From a checkpoint of a small transformer trained on Wikipedia.
Architecture: rotary positions, tied embeddings, capped logits.
Training: a variant of Adam for these matrices, 11378 steps.
MLP neurons of a small language model. Each row is named by its layer, matrix (gate and up: input weights) and neuron, and shows model dimensions 0-255. Each number is 128 + 32 x the weight over its row's rms, rounded and kept within 0 to 255. Numbers have three digits each. A neuron's up and down rows have the sign that makes its largest values positive.
After each neuron's rows, "fires in" lists the words (lower case) most often at its 100 highest values on Wikipedia text that the model never trained on.

L16.gate503:140154125185137108126129123142122150110199131148123163103168168110179117109146139108106134161147120152095164115172213158086099088087068149055133166118142108130189159099129067107132144103042155137154100123171120096141115155141128127104141105110125173166153105137170058099044128121130116137124100093109138139135141120118148181112104174103164105178120117149099154111176097117131172110149111185185154132149136124101112116063143106176079171139143084123087103137182116114161166085095114127162135142118073102152137119110132111147122076127153129138084167130186081097123124162159089072152179146124156145133171107176195135098136171086065133128137169179170142106123131119115211155102128163151131151174125130156119105081121144108136182129160174160093147176048093075144207190115100
L16.up503:139094078185085120090090136110161133160199124125124169190070122169105083105136118120154144175151098115092148138095130178084091113121091134160158082111135138067157084206166100099124149140142099101118125100155135065125161086154156113114114171109180175169171114157180084077065152162155137119132109116150085116092140125094132130143142188126108101127134120057140143173112146085084116086180092153158130158118084164133107180150154150115110155124146064173114178206118088109120182128104145200117128101149149122168122135099129129161170098080133138146106155127095112138168143104156128127057135141152093125106091123111147094180109095118169135096066220132115092080125131090088180121119149162112139122129081137141110171061124116129153153154123083207082135093149107167118155103186128
fires in: "and", "while", "of", "by", "from", "before"

L6.gate97:134132124076139180095102190095127142179136170157182118093098112139115080164157120149161106081140057119103093097144143130107154144089099143105115143134084139109136105098177147154158107145106170128143126183221078122093108126120133122080112061156064116117115126082098122138092081112075117146113162150137118136120094108118047103210105158160125145162093137163113094137198105124171167133141093126084178139088061110150090085170188100155105098130098143130122149133159178124085105137110155198163143156091172139103135128142123121069143147123122136069185133160087167140123079106157104127127172102130103135141137092146151061087135214118182130142130112095113129124121183106093145115193105110186127071159150182119126166048118144127167121126117154124111089157147128100130108149176058
L6.up97:086071134150073049152133146139155151153097107167149150080164127146105131137118069093139150147165112157146185121153073104121077109107142075148141057171144104135167152154155136119148117184118100097137145126066156144154133149086182094131153157151162125169098130168102148126124154100182106153172131142139165093125140090169134113112150119153154139161135144138077134105110093116129108149102107085140127094129118118103199113140112126097119131154169136156072166138121122184190128051095119132127146131097071148103182177183157182103142055083136168137124111161141079156141155150138180105146079120081083106112077138207118171133142068080101118154151131184126168161194135127153178141165170126109109113114152194078152144167155115118068196130144092158186069083135099126097162124143181
fires in: "3", "4", "35", "44", "5"

L2.gate202:177150126123131142169115139091140076156115119129168052163139122096199171143188128147075105153096160156136103153058107149188126078108114138078177145073099093075066144138100148105107103132063109177195074150176075132168137181178107143117131108174113162128140161121180077148112122127114116132191128153134133120207093133130164125159085131147176174162130121196135063164127172104157082095152173130172113094154164121101077141092070104114090136163111170106078142134122118115146123153138132105188106155099153115129114135148126101137092156171096121083128198136104111156100123136097155130161133151107138133137140167185120086075110115124149114109121127082137101114139095078147144125147160135117139157118066139167111111102124110115106049226146174167109110063160155098137149127119167
L2.up202:055158164127154146071081146081078150144159118123138135093098128127109147146098145119139144121103120126179208185065118090141089234194122118127091135089089140173140159144167145164145124153146107155143163160085121137075143170126097151154118181156123118126139052076135152108131076112130153131094117124163130119128171160144119126175112108158084149076174130151153144157134135087141132142136169143116139118095076156132189085182098160072096160124178105070171132108150124178153115146135122130141151105157158068117058115170137100108087126175081166142129170123126159154149152123132145106113174159114086130146111161081141117167175123120187060188128076209152126128117158143190152161127110113123050168162123096152138093092179077137144184136120106113146175130149109155160150071147118
fires in: "high", "low", "beach", "g"

L2.gate177:147180190098185091122173114110148160222107149109154146128150162124101151162119116108152146151093115162127158097091146076174064195101059070076106127090162159188113147116117057104111107134099135073124119107106195146137122130142104080128131119095111124120074115131176148188132162138136122166155186073204124145122115103132170161123155105206154170155115179109146152108132125115121123172180099142114103115139116170101146106109192114129120102134145101076109112143130112180164108068115130184117107140130081092094147102139137109139096149095150083090141113116094135162060132100142096116153114160105116152158122126174117153188082154086061115084115133195132091088139135112187118163183131108119166091100110127162096116107152137166144147115160109141150092141088105075164185040134132
L2.up177:159147046142142200141139100104123097070098100078132113110111134117157065162120090139105108161120154130085079114155092145054180128119126100120120050091041148179112115127123101089142149044121069139114091140162091068157105133123111132095120120130180153117104102141145188105050153094154134143095149119132162107147145147158107135140089130092079218146096112132120120108184135116130100110149116139155034130141127082161133123181154173079172130119120161061144131125134104112181145138147138149141130127130110125131139123147134076099138172138162230177139106117141137124106092130089149106127098117114168156095097115136106123126071171142136156103123108138120189154161131121132172145159086122109068146131160093101147089124093076148080093098148114172152080104145097167121065112222120
fires in: "3", "2", "30", "1", "0"

L6.gate307:128126129089097188143123102082190100080164126175082182155148159155210159136109135088135142173106097190112131138162099113099086070108129126155122165103150169115105100143105109140148150136106100154128113097142092191154101146116127087161160142131166109152156113184144093094125178179137074135152089067158137160115138154199144171149121144128139122140138110117192139136087155108111138112110118127159109112211071134120097100085094086123134092120158146144145187195153151136236062116169131149120136098123096053191091078160123124184098119090138147127158182124137055075110138093133151097130173117131076091117144145131155082177113109174044112134100140105124149088105057150121169154126129118150149113139132115160108167102109099119155141187162170082111153111103123161130133105169154
L6.up307:151126129136152047145086127191118106153100120156136176075113140135129162111137139153117195181136153120098137086167139106118144118157130142077144153174141147152169171101164145130071127108132176095177105151126115113060079117137122202132133144142163103160131114156080077116121111157154080129119099164162085143144093070118068135103145084141076145093120126128114147102205141109114124122182150096119168136122154104158076127116177142121031095127165142153115125116081128120158072164137127104102135187073212171109110132164167185096106126134041123099157142147138101121116149121151104123106142178113092113111089185125165121149178163099099141099189147110119113132193150101132148138102171094051147159173160161204123106136168155077092099143154118158137093064118098120137141096158062
fires in: "and", "after", "from"

L11.gate667:192136088122127127056133116101176125123199155147076135171080150117173123107231158137121097112127063097085102128130153104126132084105143160159119130109138113116121209120166094112150161135117137140145091115146090143092132101094122132134144124117124123048121117122146145150115082133167157181135119141066255120126085159099100127120073089149143126097099091107109113151186120165149079104141081178140086161107096090089163187106164131120090147132101115148114112141083108082089168157103154115175149134119150125141170149085144117126162110102153141182128075165176195117091086120120146121160109159150075094147131111146091150092148146104147117148139163042097114129100076152079181110111162123093080188140129152101103126159103096124122118194119182184129172133092195111130129142112111
L11.up667:208147151146134082087134109118105125126141117138116121122060155110141075161103120149125129100152104121150164083149064115160132131090112158131127182149184124156100122142149157123103107117055153155197122139133125085138099129122151157161134099051134090128110107159105126077128140126156130107151135105096179139115062098175133154143127052130165108095120122154136089157106152169126074139158117108157107122143110120173112130201113121125120171132120175150106103084124084117155117135096141161152132164094163069111115109154056117145151137115200206106194099122126145164096131115133104141135140183105131085146086148150150042108101188165066097098140112105089111171127141112071089141082160127085178077114163143127054140055109107102104089124168122186141146181145173141034078102173161
fires in: "they", "it"

L13.gate152:096117156146089133148174143132087151113111123149114139113132147170170151087121137193107089159126151121125082177147153127118090137087095185085104180114177172106093122155045117127163142153103150201137147141150131160086118101163120122150079140139115123153097121096171065148136163112172115121168166053095080212136164147114118143186134165169128131131145096095162134144133131104108105052060092177126078213145174102082153171081083109121116082141086071154141137164176108154141073081187158151156073139157152120151112151100193092116129122159149077159109139114143171158108146133119109110154137104131098153108149097106109113074129177110116167148128136176145156114153081108098162126183124161153134161146140103111120136175046092047121123152154119134094126115178090121156114131070165
L13.up152:150130094175138131203136124154109158134130160140115109115143093142189164145146174141131138112152145092074167199141132132115114183183084098089149097182120114217128131195082100134176063115160130124193196090150145101122110103118132177149061155075164115128101130152157046122149125087147122130129125124143105150110154128147123124117124190163066100135154062149110113155102148067154143134105104158143137143145125192154144124101120138156117177141140128152119097131141120138098144066135131128143082118129128122166190093156171104131160153087067076107134149145041129079080073125143080086157163125193133167126100093122168144178128112124127126141092117134141187082137079091076174117102132143172158161141070095155126102111088054181120090116133115111116128136054118109105111091125080
fires in: "on", "to"

L5.gate409:131131064144137116116103124116113149130098156139142136132117135151133184107095134114085089119181150160175118131139108170118166082147122147180167148088177069157099176144129118090133174140135123149131115149174169114107111179084135166107101110173197136130092133123090149065113094142122171082117139112099184105075093174077150062150095169167080193144121132108124087105134120139150092130130167127103118111171118168137101142148095117102118100164157160121122148036133159166160101141143050071096113137113162104136066179087122121179082116116104083156108120121161144118145128169161119149131164152160009122123110111097131068144133142158119090138126177097124131137152126165059119111077151070055135138187147145100128090063126137083145195141130158097126085089144170116214123096115130
L5.up409:119093168130128099110161142126145091142086155140134172174113106159129120139154127128112132056120134134154131095103123079132075143142183107160111172098095146160084126075094127138117123060116108128182144105112106124100121171166193164117136140116187133107152172211141097116147166139129116160193184119126192190106162095185138133167126109129147188086121216186121114118059175086134196137164131123125124099173167153152052069145121101126124140148109145093112075140111139143122128091152169110155076146163091113094121060110116183136074142060143059133098120131103107111133109143147142133180109149085146154123134128176076137102107161170107130123128116157203192135199127143156174135134066132100164132074107119120113121130110122098081154102110135077100189176139092143143090109099148
fires in: "2014", "2013", "2019", "2011", "2012", "2015"

L4.gate501:205096140187071119154156111159065076140133156124072113119184144123098124136141125156136106166055125149108161130115162150170151141185128152118101120127153137108154158178143125062212096106102113130177158213122120134082162122162140101133129100099130090164199189165137145132114123172147033091140150137144137125114099118107203120185145192089141154170110141126153124088147120142111101138117126096075148105133085101172186080113151197154140131120171099151185121113113158095134093140145063176172143139135153104180094104133130139122106081116156143085094132138129087167172159076192116090159123104102087121133124179153098135120114119143114065129152099137159150099126113155148071135139150091115194109148117058159149133084108142123176106107116091181094095140175094090093122115158141
L4.up501:137090119139095110183083156141106119183157105114124137081158101185101136072100089143135123138129159141144154107118103109101158108146189129113222129132124064156066102174136069128142138155100116121102097091098202096126106124179103108122102137096093052109193231110158105188139152112124122085139169094112078152195114098138168116133096119099181144149124131150192190121077150097154082183220170122080125145084203106121128098114103125153173149121135161169156093071089157142084097106092098131133098124099156132113131113058161198108124100168105181141168088139104140126116094106114120149127168096095094090095092111153104153096152107140124137156164108102110136158177113116099134139126109119130155098102163132134138150151104115072080144118134151199112114074115131136153169119141101
fires in: "2014", "1964", "1974", "1954", "2024", "1984"

L5.gate362:085133090099129055079201077134106070082119120155094132148193147139127122121148151147122174143125125139138138143080113181122141114103085169112124104132118127059113145081148125127083145115170115128189182093133198074092113108100129177114119092090117120090124137070080171202106103101144153132136164118065059145150100141101169113127188121126164140112144138156130126177172114075076051173132159084118105094147143112120131128130122150127138131148140119193102173131164081137055093134178166149153161094092107181153147133109127100146052112208211129089112146155152137084119119125166161147103121152120114105102110176141097122126151125124101069150183125112143126116212089106084138124123126154150119122193105099158125140134119117133092123117112138158123153186173167147128170043128098
L5.up362:176137200191061084146120115096173136136098134097115177131092125121133062142181181079152153192193190118175072157142142110136127119189156114185090145089103135093131131135128144158134163170114141123165131091058167141151128165140080132102133133149171145121127105115148155174097135162098073158144153140133148105129171192131080106180149113150086109133093108162152161160136155119087058166064158116154109109120210147104146086121168149139170136122125163222085117112095135084187094123140104097096156126113150122140092149134143166142116170139141102130096127113172095136142212114097139128117120145095127120210094154155094147122154134167085153152139102123129189133129109207179105128162137090090171080134153145175100095093120172160111126122107117157132123101130121114164196126091156
fires in: "0", "3", "windows", "2", "lengths"

L3.gate316:143096130153125155069134190126091091165102106157092148106142122167131131124098111204122169179125192156084147114120101131140124110128128109055120115161084125092119174145120113108176164046081144120156111143139091142136135170134100184135064152108121139105130179109150122159123124189136107060116138076111170089130112210085132109134094143154161177107158105108154134091147122126129124181137155142077159149166127129133119127189053149125121148192117087099082091103153168186100126117124092059137066172120168060166086127111150148161197095188126061153103105086104159186154197118096076139131172133159126111106068087123144112177151093157131167166098048108108068128167126115109122084125116119141132127099111072142139150106144145108130117143129152145111114112109102132054121128145149
L3.up316:154153163180120135124195178124108092094113143100158123135110111130162075088105087130111182240080126138135104141128122178079100105134165129053123103133145113142129147104102126115134145126068106144104134071174140144117126162135123120169095088160069124100197232131164128171150153120140123149138075134126147162170126125134157159120123079106195120121124164152129164108103104115101119181158180135099121089133170162149168085121097139100126156196122129105077134110161125189051145122125133112158120136130124111129105083125150114135114087083155123084105117103077172110147164054125076144152113103153167098174102130125111186111187059130161118175122000140128126114133156137111135120141118121081190171129178107145119095115098132086111156096142106116143137100141150079112127119147118
fires in: "2014", "2024", "2019", "2011", "2012", "2018"

L15.gate198:126103130074149139142167100167151117126122187089089188117078161161100109123124126151108096170118135169111078188204140182132159060136140129134082086097141108160155120170100107119086157118144145152130190091175134106088133110121145118138174175144167116114150121178115181076111071139105066160120118108112136113136096147147147144133127120172146132101100200170126038125106071138094085136120100168162153114137128076165207101170158054111136148135122100110116179136130164130119110122118147131174109106127137130125105119142093127123200123115072088119080138145177127170177166055046170129114101111120111126129109184145172104112057150112168199137150171128091116127148127090120085113149094182125117132102115155100116144110068122139179085149161079181140120102076126177157150096132174
L15.up198:079134084194168112134183123151196165125158153138114105100086166122154048091123105156124145107165150104142119060156121210149111161159150118177112163104116147109094143121136103141154092119137109041140143136105087153113174071119142143089063058109144108119137122161095092130077111124117135164181156134115191157142108143194117127117146085116156133089137158116101092126126127108132097133156084142110150113207113057164121116141142127113128159132066180104134164074110084090128119110083184131152140128111118146050193122117133114120156135165149116092156101111171101159097129173106193074105131176147091111134045111152149100089120124125068086123122159120150078096160139169139124103123136161077116131056127162155111112125099177156089107140120038177159138119135141147189089114149115
fires in: "he", "they", "and", "but"

L9.gate362:149110078109126108127142125131153158168110072138102186161201122127147148132226144139082097125096074121149100124127145101141127113103104169129140155143139104021161139125117147137157150141111123126156161207098089102113071109152146091115099115105128139135152127122144181103189135152144138133066158145104168162133120184118095146140076164126124086086123121090148040181130165127129153092136138194146130126057155117125116161118103096170119130141136113154132106108144128097136177086155115190093085086138175135109171100107142141079144119116118200107100105169139111126130132106100124137105099159085073113096141135194113119150134163025109117153077114146147053172144095130108108093065114131163127088092144137251090148066093125136103152105159134174130140146138085087143095135153109
L9.up362:135140147138106090095152171176146153113170138153141073172117149117166113120172186069150111123080162195094127112115142111119125151158123125167145147059165066114152127146193155156127114150170089102100094191185112124076124097153138140095150162088173146168079136069111131072158126100126158168130123081127117151090153179167086083102149082129201141096100156145127138181126166105130066045138086065177099180125055154150096148163135143076115127126087119113100179101187106158126146140128194165117140135110135120146124169185117136131096161083128140166158120131054134160070126123171063146161124102125092141142153117117103139109148172108108136132119146141194107106108166110087146145093076132120133125147169107119088083108105154119094147096175107131155067116175145056134086112158139
fires in: "they", "we", "them"

L6.gate702:101158122133143093064211101091122160178122123142183089131132158108054116108156169133195124085102159104147148151125111125167127193074145120110125121103080114058067116100122102205075112062144149148124122166163179071144154100156104119102148116085080096129165127051140154117097142152146135097062196124114086172145158057078124167115144134150115118123094146110114093107119089145116100180161090122127095125129113109133125084104098162106149110140122102113151129067123116119104148083243168149083166144076161115149149179131138148141135100128165153108153095134136083124083146123133093115097168134132131135109108123163136165113148121136154086115174104151190108115094073101122083149158098045151077150115159144092097157101143120170147111119094092109176133200123165128116151167089137
L6.up702:153166089107114100113141127156163159102079093094083062142124148136150056158115093080126177147147142127128123152128162129119127126097130116098063098142129119154080136152192111123134150214128085131120114105114139138158137126121154065126139066173224126111171146178123126172086141106126102127166140124142133141193118108158173129110117153090139045103112148083103147117120126094120155128112136118140100119111109143164191134100163140135165173145112159135055159194106111115099121133150148164103190122159170168196148068066120102142132084117180145130090100127110097131038137180098168117122165125152151154133118105128155161074133167133075149151167101118185127106159089127081125117107134172130110139160135152163144105159089124146038132172111071140163153038192092111183119170124110
fires in: "0"

L11.gate225:151067203150063116121116122121138155154147139158135159112118149137110130087121142202123124114104147120106101099112194167170083119093079117094129110088108102134155050118100161070130126123152051134089093186105086115108128085164191106050098118110125205144138128123149067118070093120205096100154172088148141096158122130143129133110139096104123075158174110112165115129175145098106120132147120172146094156154129105119155124189098156167108114140104096119103102193086104152143187078112132091150127106142114100117160095177110124207128117083133031159098119142149079119097175117161127134132119189113116132109159140079167105151173146135149138113113106166105060121144183149126169152129131106094165127176095071144148138119105090129081089126161117154137072153125074103090132096195113
L11.up225:148136108101141150096166150148125162062087173094116121112109168178128166137068107130112201201180131111121128057131202147062148118097104062121111131130126162138156189146142169097082112128091137131102115119123151100084126170142127159072102127219098134185116091106133088136154168185133121130195126068100079117084147169111111122140154156154085146206132083149131135138129113077122096146129166153153136117139084140124216108114130139126085161131102076094112116164151176089132140158115136130132107120096142156162118186125124163129153140186118078044169122147150109072173118205188121127072137104126153190115136119117113100137115104119091111109173082071154081146131085109138110158169128127088092148135103172156104126101077155085166152098111108147092118091108111129141171091129105
fires in: "while", "of", "when", "years", "time"

L2.gate251:137142127123135123077138141080127110163110155108155102154165145149161129124085138144147157133117145137168090149156143117135083108122160136100117138084199120115055152114089117091146143129084121182148108130123093106112174136063093153091090109099103076126110128128124134085151102166179149153127106096152128164127064132110090097076107182152109185142077188113200112131115068155097103127112155113100170080154113142138135123142102103158114111201157179097119104108142133196087124159131140118142098136153155130185100112100175129136043080161069091166076182134085189147132171144158056137150186106126035137111152139116112146078158087141065106128100096194120192096180140073115117125151090141128162107136144065128173159089132134097165161131092166107104133162128141088170063164128143
L2.up251:141118133110049129126173193082082120109146218139080164124166136139176089135120113113137147168134098136162182116147143098166148166144081123198133138125102186162063092068084101116077120080097127084116175125170165157112142151133182099158175128107157156102162154125144140145171123159123138177076145125071152126144132138135157104157143140133058131086100131160136082154131127174188108122076139172088163106075144151164095100129157162086074130130086127085127140133166148150157127100121104182092100139108127149102175201116162073113096104112179129168137079169149119106118156144143100174123131159096133120094102156133155151131140100126093061137090132168158154151141146148096165167097119163108082074133178146144148120111082158192106223127143111144131069141095068125129170120136070
fires in: "2013", "2019", "2014", "2016", "2012", "2018"

L11.gate573:111160135134107129125157133128168097115131085101081082135154079110125116190157071144140139121159073158165161120154042100139157126134183162162139122093110112138162087099146123121123131119173110143132108121085144144130109154112113090131088187119112079112132140120148078089136073157180133083110117189132139118162164137155153115123178128109145117127086142077062116087183129096111081136101151138083093104123143113134100173069060085079158125138100028072161168129182113122165054152167150147112183142134149141145150162144128127123097125146138116122177163117123130118133131137133156141131118116159140067100172103186082129170096151156133097167205146128165109130112058073125172075212137172068111146161183096135137167097113199057116154139170114168120162110138121166078112106164116
L11.up573:160064083061120158178130120172165133125157125149114107121110108127059158105127168152089159158143061164067116090115137044125066118134143152106087085091128111134174040132132106072117138144131159200112095117144132146129164117091089138147121146133133063110157151068106100135146116099138150215134129170124189120072095107127138100139117163138077156092139124107188137079167066173117128173124147095079086102159130108066111166107135072122100143142090133137113113164146090075131119147065146125152176105110138148176117117128108151126162058138125135156107085187173127095157149090133157127123130154104133180133102121161123135121085091147154134134115101177093124096128179150111124082134116124124114073158073223150086131079146117102123072101077149110086150089066125142115155137150107
fires in: "had", "has", "have", "having", "and", "public"

L4.gate90:123130076085108136103105108124134085118193129216087120098094104094155085161072077183133127150132095193186140144133118141102144173127150127133059211114150132144145171125131113065174141133083145184110132113113087165119097109140142181108112140031123102074190098118143104124165109116143153159087080144143179123102187101120099071061117155115076069135179086110153045152098114177100093089137176161096128117145126101124156113177063104130090082146128089146124144103130105100158133170161104096114140154135175091180131122216099128123125105103184204111145068157169129106150146149102147147143139096153137175116171141146160122155161103173126162171147094108141169102145137128123157122178144112108179100114129113141150138135145124098142123150096084146133131117142102140089109073134114
L4.up90:137125153102101145109123110115153114068097111123064125171053116067080158151172215114106116117113078137102091186098106119075126097145126130137162083136123084120158113105135110123144106186107136132149062108162096121118103117058129141103090117156165101092171123080126120166072094099141116144181130166132158135109156126143101126107111176107101062099082134054108132116105084123147195115189106169129116095142144103167087109122109130161146137125118158138117106069093113099172095196151132133066180051124130114146129062122173081123132154139111154150059095142137105132086125155094163138172144178169117106089159069117135145070157120115147137163126144172108133130089120148139100118189147181106154101163112172110204124089062090171106132140171147158157088062098169126178130136117154
fires in: "had", "has", "he", "having"

L6.gate426:174149127126132105098204072142107084162106104196139106133192145105181174106140136170089128127143086105114046145133090073169119116095108133096187135203167100158109104106120178092135115072119127133140146107190146121070120087130147173116067087177160134139153150144160066111125136126186076149153133144118113129114131156127106134119159165182103143150164071122153153159178137152141118119206105124139118213182067117129146097109144135142105185151145142162107176122145141180140157130088138071077085106107136109122132190182063141084150131122080114116140163106100076160088172130072102094159150149124085127103120136138150124124144129078071106112162117090098127222180112108122134160148136124105108121108129119172109125103103171059140136133116116144139123099125152174126075142163066
L6.up426:146142078103089108072118099135129112098127134103159151106167129143109137103112106147150136144091128119092044134115166131145116117148119088100134148192124127122159070105109151101070093094119132100114092101161089183088154050099123117142104142186160122112176089180166026158110093156172117125168113160131125127101163137173137164120145149166104167174135106122157190098148089165129110104176092130120098096193119127104117140086210147131103119121219108156106140109146109111191104135097134143124107193071119084116107186180144132188139097119106146142158157099120135105111156123151147077095127123080117149120130162153128103137108079121070154110129103093165137147132116064165161121157155119171105113159097131131094122132135171117160174104072105119172175083114142101173019217106096
fires in: "before", "until", "after", "since", "from", "upon"

L4.gate688:166127177139105118109176151165077113117124075132193132158119140126170175127141164069085152163181145110112128064098120128180115139214149188143135155070116103092123143143166086116085204163084080134097122153173135109088131143083114161127079152143145097127171171101117110143105085096078089077065103133088100122126128144092127142113125113163158120096143061163133101144137158062124150101152113119082087111130140154109094110036143106083134137183165139151088151126164192116120082136165133148118153072106125168124113142141129100094129099134183162089149146128159112109152144087131115126163110132144104117065123160144133106093130164184083097145113052116140113144149140136111183117141144157101127043172149117197120163153140139059108069101091132101187088114138160095117140072175102
L4.up688:151108161142148087168126149128153174128116141167072096146167107157117117080103171172152200108141115123164170103115151114143070173139083089159120158123119098153132103135076101142130074134159165119160140177093172101115132112132134167168116116124117135165207098095141110179139131155115064180090120154076132110219139110134103123117135090124192100128116147129109092190175103087104159152178109129150178135128101132135136161176147120133097116123156063151102123089080133138087180107139176131050186088164151150069129122173178144175135095122145150126085129172066111095099119060104141105138134189131094099172166190186141106161099155158145045156150123121140150113120096055136153096108085114127159098110125095202174161157117142083146116143148099103111148091104110080096117083149139
fires in: "0", "states", "00", "us", "01"

L2.gate376:135138186147088181172099028139137110108093134129199090112114166117108073079113098124118117128136101091147175101104114113114137083090117191144163164110133133101085182136108096130111156149137108119134119125121107152136140107080198094143169109146055082153079180079175149088098160091094117104150160125038139123114103174093149109117133130202142121196094083124128100148179093102177103072112094155139216132126131127151090132143104101113146126132106109105077181059137122108148137148129100156103131166103145107107097106193136094094078139158156147078133098099121086144127166132143162099178159195152102114166144165147127098141121125171097075151114030127133113135097098139116144113130150105061102099098132106148164128173110123155132200160131151110124120138081051109157130122115107
L2.up376:137163104131205100195109143117086106159142132124107138095161151156162074144144155140161173154150140154139159154076106102101105090105112146174113106153203073052116135126187083140098089147111180127174123123135198138094123084144135103162145102108130112141149084141144173133085126096136105114087145135112111077114116167149133092109116168140135093165114189133108142169140178108167131135096062138108107097191120139134129120220143191109170079132147124112122167095135119071105072139083143169165144142103169151138106140174118100123133136104131111071170159148140203082082097092134135164097105135175140102128045168133185146129081116145116148109208135070094135115124135130146160174102094169194100177111109167115161173131148182130097140105154120126108134054194130072135130099127123
fires in: "0", "000", "00", "01"

L14.gate587:115166114116149191096168127105153085196135104171152130102175099072171118081151179133112111117130115093159163176156162112194172180101107142095121091159144118125150121114193059142116156140109177139127068184140144069101183026122155144099139149094105136116158128117099131119111090120158167131117188070115138115129102112188119158113183123110106142164188135080125147126178111174130106134139145077148099126126087086123150126140182102111151106157115121146161107064104144089088144092169153144130194141116085127153162104164110124096100083154057154110123084153176113154151148111108168157091169153149081161122117104146084117156158202129157135118150195114135176134093117125170081129181138051101128133138151134121088154154154095187131049150095137087126141157148124090159085136102142
L14.up587:131183119157120145101118131110184095122109124050167161105089145151111136110087091092184165152140143123084105179148112132163188131214137176111165067143114092100139095119183150090086166144152110146124146092140128194140102147117112124112123136176161147128103162076173147119155097201109135137134110116144100146138113151147139168107131107124117074093130101144126142125052171117094141147100139093161171118163182127131091126101112126122135122132154062145148148164102192158114118157194076123106130115102139160117157038150170091176142135173107158129145164137072153158134132121127180108147164217091154083115081068120103088103174124094143042150142133170159108122138152088154145085157157128094105103134113087217103105101142106186119101198155094156109143086097072166093130139131138
fires in: "0"

L5.gate296:133126079169130088128169123127154104064158065136122095186129101149182164168157113106177149186130145146110122120101143134152114145129121131085148113075160122128109126095174121140169108090103157180158166140172148103114094087120089123099096135108077131112166144087117173137148114160130083142153115081139103179095095120115113121162175160152121108095156133136144127134169106104149163184052173158082118201127134172114107126116101101093136117139058098149163124182196122159144083169255128045120103089149093132145095158113181164148112165208130107085101123103110108137126108078109077149172166127107142105149111146100164114129173151072124120121160089157124130107149155132140144096135121168153164088111089119095121168168124151153072136167192095135166139080200145112109107191150137
L5.up296:118167101134094116128156118145127151084150104128118141114137132137141183152134075109109083140131057116154159115114116165128124126163072132107110134128055160100086137117129159196055168198120069099124115084211094129142073127120149206141076138122159123146154160140120176164127132101100124119128110044144105134147039135131138141091103130162102128069100100127162121166135129111085141116101124146126100164115190152127092165110116081133148092148099172180103166127128103151108207126143077201137086093118146130142143140120105083078196157104094121179082141165137124093173147134077116111171114128170087166117144135102120074115151139128046143095144134206142083149196131118113144128111104160148142083125156123137154057112114102154121115146098164138121158183156125202189154144180094
fires in: "to"

L11.gate641:160133223161155140118167145135126068135123141168081134102088126096171115100123130131156053164143087095130119137097117136133142136174101109157127243126156124131113106175117111125122142127114132126158142193130085122126093134128131132152087119097129129063113129116173129149134116127120142142137112142084216130162062132073104106140102088140141125112119174093164096160149105159172128111145098174116111105151145031091113123120150110147160146146121107156093138056106121129125172115132159153136155134127141128096115129162057108091158121119121189112142180102098154224100129115126090168175145121174070120096140101159102138134146161101109171136082184061097069123105124146155164108111156129107173091048110171124181093091075105187149101119149125161156127203167183148129104061143189
L11.up641:159125141108101143142129108142173066096245081208168112134111087123139099111196113157152162100126118156164116145152154164129122103136104136132131175116135137112058158120147104102117167165131082127136140137138162114092209149141095119106162096121114133065130104175142116184182143092169137102193158080136211168160085102114129097150149140140129154121096169169137192142101076176166089173106123154128108123140134076148138178149110126074121154133117060125104191154078067137119067129071136190087079112179132171115117182127086152104192138113133082111179162173137131098152152129158110103131108168118131102092128097069072105103132141142144103094131135091085136162113091100085131121088163164127116127145167105099109124154103133118212147134163151106098112108100099079169133117144126
fires in: "he", "she", "it", "they"

L4.gate434:160109115080146116117158136123141125157124185190110130105122120112174105127177122159069142124119092125096094077095118156171173112060114177113076134155153114126134129090096083130123122190070123141162168172137135089140144166152166189166138163129108201112146139158130094142114071149179076091181094078167120082161083169141118142094107184134167109104165138073130081119133101135169092161084104121121136102128147146126101090165080143162157147144166158087113091100139120154135136065232095153124081068124095087129159158113108148118088071114073132123090176173131115104124144098106135110169146146178090119163162125136161115089148119167108124154082083147123060078157174159060128084156117132164096086163149091120090134135068118099169150143109097133062175100170117136148113167124114
L4.up434:136088183128110124162099113148172149160114123129111143130079103119096086091135143202105129147136163130109098095178123138161120079092134141146128165154093132155178103144143153112121091148102107075132133184104112118160106164148136101164072177065068148119173126150127048122075118077144126123168097152140150126198131152113044190125127169087162104041149037115160044112111147095100131122107108178117100102104122164069121140101144035183148130110114117114150084170104133065099102161155127079129072104092092113130100118107157110093174115105090103117177128116126177157114091108095170158099135130146163117118121144115107108177091157114128061067078157110086132135087096157113093154133150138190161097097123107113116130151123089133136099128103095125095165089109163120171118129066086
fires in: "took", "include", "taking", "take", "exchange"